Weights of a small transformer language model.
Size: 4 heads of 64 (2 for keys and values), MLP 384 GeGLU, vocabulary 863.
Architecture: RMSNorm before and after each block, rotary positions, no biases in attention or MLP, tied embeddings, capped logits.
Training: a variant of Adam for these matrices, 123M tokens, 10442 steps.
MLP neurons of a small language model. Each row is named by its layer, matrix (gate and up: input weights) and neuron, and shows model dimensions 80-143. Each number is 50 + 10 x the weight over its row's rms, rounded and kept within 0 to 99. A neuron's up and down rows have the sign that makes its largest values positive.
After each neuron's rows, "fires on" lists the tokens most often at its 100 highest values on Wikipedia text that the model never trained on. A number after a token or word is its count.

L4.gate359:43 47 46 54 47 45 72 32 61 28 54 46 49 35 41 61 68 58 51 54 48 50 45 30 47 44 31 53 51 45 54 44 60 49 50 55 55 62 49 46 40 35 59 48 52 44 63 46 45 39 39 56 32 43 57 68 47 29 42 27 59 64 43 42
L4.up359:40 56 54 69 53 39 45 69 58 47 66 37 20 42 35 44 45 58 45 56 52 36 59 39 53 49 52 42 58 64 49 55 53 53 35 49 33 32 49 40 30 44 60 52 45 43 59 37 57 36 54 61 47 64 51 48 68 44 57 49 45 54 54 53
fires on: "2" 17, "7" 15, "e" 13, "8" 13, "3" 10

L3.gate333:63 56 41 41 47 54 37 46 31 48 41 47 58 51 49 43 61 46 43 64 66 50 34 43 38 45 62 56 41 54 54 45 59 60 39 49 51 42 60 47 53 40 52 45 53 20 46 44 39 43 58 54 61 53 46 77 58 29 41 54 59 50 30 49
L3.up333:46 49 35 44 55 41 48 46 47 46 51 23 58 41 44 47 60 52 53 43 45 41 47 57 58 55 41 48 41 58 43 65 47 58 49 46 43 47 50 60 47 09 71 45 47 32 62 38 50 51 49 47 47 56 52 45 52 38 45 69 60 73 52 25
fires on: "id" 51, "tur" 36, "di" 5, "ed" 4

L3.gate170:49 47 43 45 34 23 52 68 58 45 51 44 52 56 53 58 48 65 42 54 66 46 65 68 75 45 52 59 64 60 54 58 64 66 46 40 62 50 33 35 47 27 51 35 54 51 48 33 42 54 50 47 34 35 49 56 44 63 34 43 48 47 41 50
L3.up170:31 48 43 46 57 31 59 79 51 51 55 64 43 50 34 67 45 43 37 60 49 51 41 62 29 53 71 56 47 52 58 68 58 60 65 42 43 57 39 68 45 47 51 66 60 23 57 40 49 46 58 44 54 36 30 46 53 66 43 45 33 54 38 31
fires on: "st" 34, "p" 15, "Q" 13, "C" 11, "t" 10, "sh" 5

L9.gate235:43 75 52 59 71 37 68 51 54 57 47 52 67 50 48 58 75 46 48 58 46 46 55 51 49 35 60 65 51 43 59 34 46 72 43 53 66 49 49 43 54 35 67 45 52 55 66 48 41 25 33 42 50 55 50 58 46 44 37 47 55 56 47 55
L9.up235:56 57 52 63 43 49 42 45 58 41 56 35 45 60 59 46 55 67 25 42 38 62 55 51 48 59 54 50 42 45 68 48 51 48 52 66 51 38 47 54 45 50 44 53 47 61 58 40 50 33 59 52 47 44 42 56 45 53 45 61 38 53 46 53
fires on: "o" 34, "y" 29, "ia" 15, "es" 11, "e" 4

L8.gate367:43 47 51 32 44 52 47 55 53 44 53 52 36 50 50 44 50 32 41 40 59 52 55 53 42 39 60 36 51 55 47 35 49 38 54 50 65 48 52 40 47 48 33 57 65 62 54 58 31 50 46 42 47 39 46 40 38 57 46 62 56 44 30 47
L8.up367:35 40 56 49 28 62 29 56 50 38 36 38 49 47 52 61 51 42 65 36 63 40 56 42 48 41 50 39 37 60 38 42 62 24 50 49 53 52 49 54 50 54 42 35 53 49 53 67 56 41 49 37 52 60 72 48 47 46 48 52 31 33 46 41
fires on: "1" 33, "0" 28, "5" 10, "4" 5, "2" 4, "en" 4

L4.gate262:48 58 57 59 59 55 59 44 62 55 56 42 59 48 48 55 56 31 49 63 51 24 36 41 37 54 57 51 62 64 47 39 49 47 50 30 61 63 54 40 74 39 28 49 44 57 38 53 58 44 47 43 51 49 59 54 39 49 59 34 53 38 35 55
L4.up262:54 43 39 48 49 55 48 38 44 48 44 57 59 47 58 43 65 37 66 62 48 57 54 41 57 39 35 46 43 35 40 35 35 45 54 49 56 59 39 44 41 55 44 43 58 67 46 53 23 51 43 58 59 56 45 48 49 46 62 43 51 42 44 74
fires on: "d" 89, "1" 4

L4.gate358:46 54 57 61 62 28 39 64 54 57 48 51 47 39 38 60 42 35 54 60 32 48 35 40 35 56 42 59 56 71 49 37 58 66 39 43 41 56 34 40 30 41 45 57 48 75 36 49 51 45 53 47 47 57 50 39 52 33 52 35 54 55 36 58
L4.up358:61 47 45 31 58 34 41 53 44 54 49 61 53 54 32 34 30 29 54 56 67 47 35 28 51 48 46 59 51 51 56 40 49 46 45 48 45 52 52 49 45 37 51 53 45 69 57 45 51 54 44 53 66 38 58 60 32 39 57 43 52 41 55 56
fires on: "u" 34, "d" 33, "o" 31

L2.gate335:53 41 46 55 59 55 60 64 32 43 58 47 54 59 65 49 47 52 38 62 57 67 61 46 62 53 53 47 61 34 63 66 53 53 49 56 47 44 31 54 33 37 74 31 42 48 65 46 51 49 35 60 58 51 44 52 44 24 37 58 50 49 53 45
L2.up335:61 57 35 55 57 68 52 55 39 59 50 49 52 48 49 34 47 57 52 41 36 38 42 54 50 63 45 40 42 56 49 66 55 60 39 67 45 44 51 61 26 44 52 41 47 37 49 34 54 52 48 53 51 54 53 51 41 30 55 45 44 55 50 43
fires on: "id" 87, "od" 13

L2.gate379:58 52 53 60 58 55 67 56 55 35 53 62 54 64 44 54 32 42 47 46 43 65 60 39 54 40 67 37 49 46 60 52 44 60 43 53 51 66 51 55 52 58 31 35 70 49 51 34 48 45 55 64 72 49 65 48 55 48 47 54 52 55 45 38
L2.up379:44 37 46 59 49 43 66 54 40 45 67 41 35 46 52 56 47 41 54 58 34 59 28 39 31 48 47 48 53 44 51 42 51 55 38 30 64 46 78 35 43 48 31 60 37 61 41 60 45 39 49 43 33 46 37 43 64 56 61 46 46 50 55 61
fires on: "li" 68, "ri" 28, "adi" 4

L2.gate104:40 45 50 32 39 50 45 45 42 32 66 34 27 60 36 61 62 71 41 66 64 47 40 51 40 47 40 63 54 52 69 33 33 55 66 50 51 45 50 57 47 44 52 49 54 54 52 42 41 51 54 55 56 53 43 57 38 54 33 26 47 38 47 51
L2.up104:37 67 54 39 43 68 47 48 40 53 51 42 48 50 42 67 57 64 52 50 62 47 34 69 63 50 43 56 42 54 53 47 39 53 61 61 42 54 58 57 43 49 44 48 63 37 43 48 40 41 67 63 62 66 56 46 42 56 51 38 47 59 57 39
fires on: "se" 95, "be" 5

L3.gate292:61 75 48 37 49 41 47 42 63 42 40 44 51 65 31 76 40 60 30 57 55 44 51 59 50 55 44 69 62 54 56 50 56 49 31 50 67 36 39 44 46 59 65 47 62 30 63 51 46 46 44 35 52 51 40 61 48 47 50 66 40 42 36 58
L3.up292:42 56 49 41 41 48 45 56 37 60 65 40 36 48 51 71 52 50 31 48 49 50 44 59 66 64 50 69 48 58 59 51 58 57 49 54 54 42 57 59 34 49 71 44 51 51 50 44 39 49 60 55 47 56 46 62 32 52 50 56 40 52 47 46
fires on: "is " 24, "and " 19, ")" 16, "be" 13, "it " 10

L3.gate291:34 54 45 59 59 59 34 62 38 47 51 42 47 58 42 39 50 59 45 58 38 35 35 37 52 43 37 51 55 40 48 33 63 52 62 45 65 55 56 48 40 36 51 50 48 38 30 54 45 11 68 48 52 46 38 56 48 52 51 46 49 42 59 38
L3.up291:47 48 67 61 42 74 60 65 53 57 58 49 60 59 49 54 29 48 34 53 60 50 39 52 67 44 47 40 53 55 47 40 51 31 65 41 66 33 42 34 51 43 38 50 42 56 57 53 44 50 50 49 43 54 64 46 39 34 63 45 34 49 45 48
fires on: "y" 16, "oug" 12, "is" 11, "as" 9, "en" 8

L3.gate77:35 53 63 27 51 60 47 48 65 37 61 48 44 35 59 42 63 52 41 47 42 57 33 36 54 52 46 43 53 42 52 40 54 49 59 48 70 44 49 54 58 50 64 40 51 59 54 50 35 57 60 42 64 60 53 55 31 44 31 49 46 34 51 49
L3.up77:39 69 50 59 35 63 49 54 66 56 34 44 52 40 58 54 36 56 54 55 58 47 54 34 61 43 48 34 57 56 51 26 39 07 61 47 55 53 51 41 61 59 48 57 41 44 43 53 49 66 47 44 44 53 64 48 55 51 41 61 49 43 41 41
fires on: "a" 55, "o" 25, "en" 13

L9.gate381:55 39 48 62 49 64 59 69 47 55 30 58 68 63 57 39 34 57 32 66 24 64 40 43 58 47 44 34 53 57 56 49 45 57 39 41 59 40 42 54 61 48 54 58 58 64 45 43 48 46 42 42 51 39 51 61 51 39 41 54 55 43 40 42
L9.up381:70 40 58 59 55 43 46 61 62 52 37 65 61 50 30 51 40 64 62 34 42 70 53 41 60 42 56 60 56 58 34 44 61 51 29 55 46 49 36 55 60 39 48 51 54 43 60 47 51 58 52 52 61 53 34 63 47 60 65 51 28 61 38 52
fires on: "is" 20, "it" 17, "f" 7, "m" 7

L8.gate226:62 63 51 53 40 37 48 48 49 44 42 34 47 59 27 61 42 57 27 45 62 42 67 50 35 38 42 70 48 52 54 44 46 54 41 57 33 62 53 47 65 54 60 52 37 53 56 61 37 58 37 61 47 45 43 62 37 42 43 51 46 66 37 49
L8.up226:49 53 62 27 39 40 39 52 53 56 74 59 49 38 62 48 66 54 17 46 51 48 43 62 47 56 50 44 59 37 46 55 66 49 47 50 40 41 58 49 44 35 70 58 35 46 45 33 43 62 39 49 45 43 36 48 37 49 67 65 46 51 67 55
fires on: "ec" 63, "spec" 27

L4.gate159:44 58 60 55 61 37 58 60 57 46 42 37 37 50 58 44 52 61 44 62 36 55 42 32 55 43 33 58 61 45 43 60 58 61 55 35 34 34 54 38 51 42 60 58 38 47 49 45 42 40 56 44 52 55 52 45 54 49 41 42 43 54 37 63
L4.up159:52 35 68 47 56 36 25 62 48 53 44 59 55 65 56 65 30 26 61 50 48 66 48 55 52 44 52 42 46 66 39 53 53 59 54 47 57 35 40 53 47 46 62 34 53 50 54 65 40 54 55 60 51 56 36 58 51 54 57 62 52 48 46 50
fires on: "is" 34, "m" 28, "ed " 23, "ing " 5

L9.gate252:46 58 51 59 62 39 58 44 61 46 43 33 55 57 43 51 58 59 35 67 56 26 56 50 49 57 59 68 63 51 47 63 36 52 40 57 58 43 58 55 43 49 62 57 36 64 58 47 67 53 44 59 35 50 41 52 37 62 31 43 57 55 47 43
L9.up252:55 44 45 55 45 52 54 47 56 49 50 42 43 62 48 43 66 57 55 44 67 58 59 53 58 38 37 56 50 41 62 71 41 34 49 61 55 56 34 39 62 69 40 51 34 52 41 50 39 51 52 57 54 47 28 51 50 50 48 61 40 47 48 43
fires on: "s" 17, "es" 12, "e" 11, "ts" 7, "ue " 6, "ity" 6

L3.gate341:56 34 45 43 53 48 52 67 75 39 35 63 33 42 39 42 64 46 57 71 62 47 52 59 49 40 55 63 56 63 63 52 54 52 51 54 51 33 41 27 55 39 40 29 43 52 49 65 42 48 46 56 66 63 47 61 46 47 56 57 46 58 43 60
L3.up341:43 57 64 48 42 60 55 32 51 44 61 51 41 57 53 49 60 55 32 33 46 54 52 33 45 66 53 40 51 45 47 46 65 40 59 61 53 18 62 46 45 45 51 46 30 43 37 65 43 44 31 59 68 46 40 58 53 49 50 61 57 54 42 58
fires on: "e" 26, "|---|---|---|---" 20, "c" 18, "|---|---" 9, "le" 5

L2.gate74:29 61 64 54 44 50 48 43 64 47 42 58 57 52 55 52 39 53 37 59 52 54 51 55 67 55 57 46 66 49 39 48 45 58 58 31 45 53 36 43 50 31 41 46 56 54 60 38 48 42 50 68 48 43 52 57 19 63 53 48 47 43 37 52
L2.up74:44 56 54 58 49 57 54 37 55 62 47 49 60 39 44 58 48 59 49 60 40 65 36 61 40 77 54 38 57 49 51 49 40 55 45 34 48 59 28 67 26 54 55 59 65 44 53 38 55 52 53 69 31 34 60 61 38 61 56 53 44 64 49 28
fires on: "sh" 97

L8.gate118:50 45 49 43 38 69 67 53 74 44 48 66 53 51 51 58 52 48 27 69 61 54 48 47 50 46 48 69 44 47 51 45 62 38 48 45 40 34 47 45 28 42 43 31 45 55 60 67 48 48 48 31 53 36 50 59 51 54 42 61 71 37 47 31
L8.up118:45 54 41 52 51 51 56 43 52 48 45 48 53 48 50 46 35 51 48 48 60 51 39 63 32 50 63 57 48 46 67 43 53 55 65 55 42 47 51 51 45 64 63 33 38 42 64 45 56 51 68 59 47 51 66 73 40 49 31 37 48 39 53 38
fires on: "al" 43, "re" 23, "ad" 10

L9.gate364:58 53 33 55 60 42 65 43 51 50 56 53 61 68 37 47 54 64 44 70 50 51 35 57 37 36 70 40 51 50 56 50 56 46 59 28 63 52 66 50 59 58 69 48 43 42 38 45 24 48 47 61 53 39 37 46 51 50 45 63 54 50 58 43
L9.up364:45 54 53 57 48 41 47 39 57 53 43 38 57 32 37 44 63 40 45 44 61 59 55 34 56 57 57 49 52 49 46 44 57 57 38 47 61 34 50 44 34 62 43 57 56 40 38 41 45 65 46 60 47 62 41 47 52 43 39 53 44 52 65 70
fires on: "y" 43, "ent" 21, "w" 6, "Y" 5, "Jan" 4, "dr" 4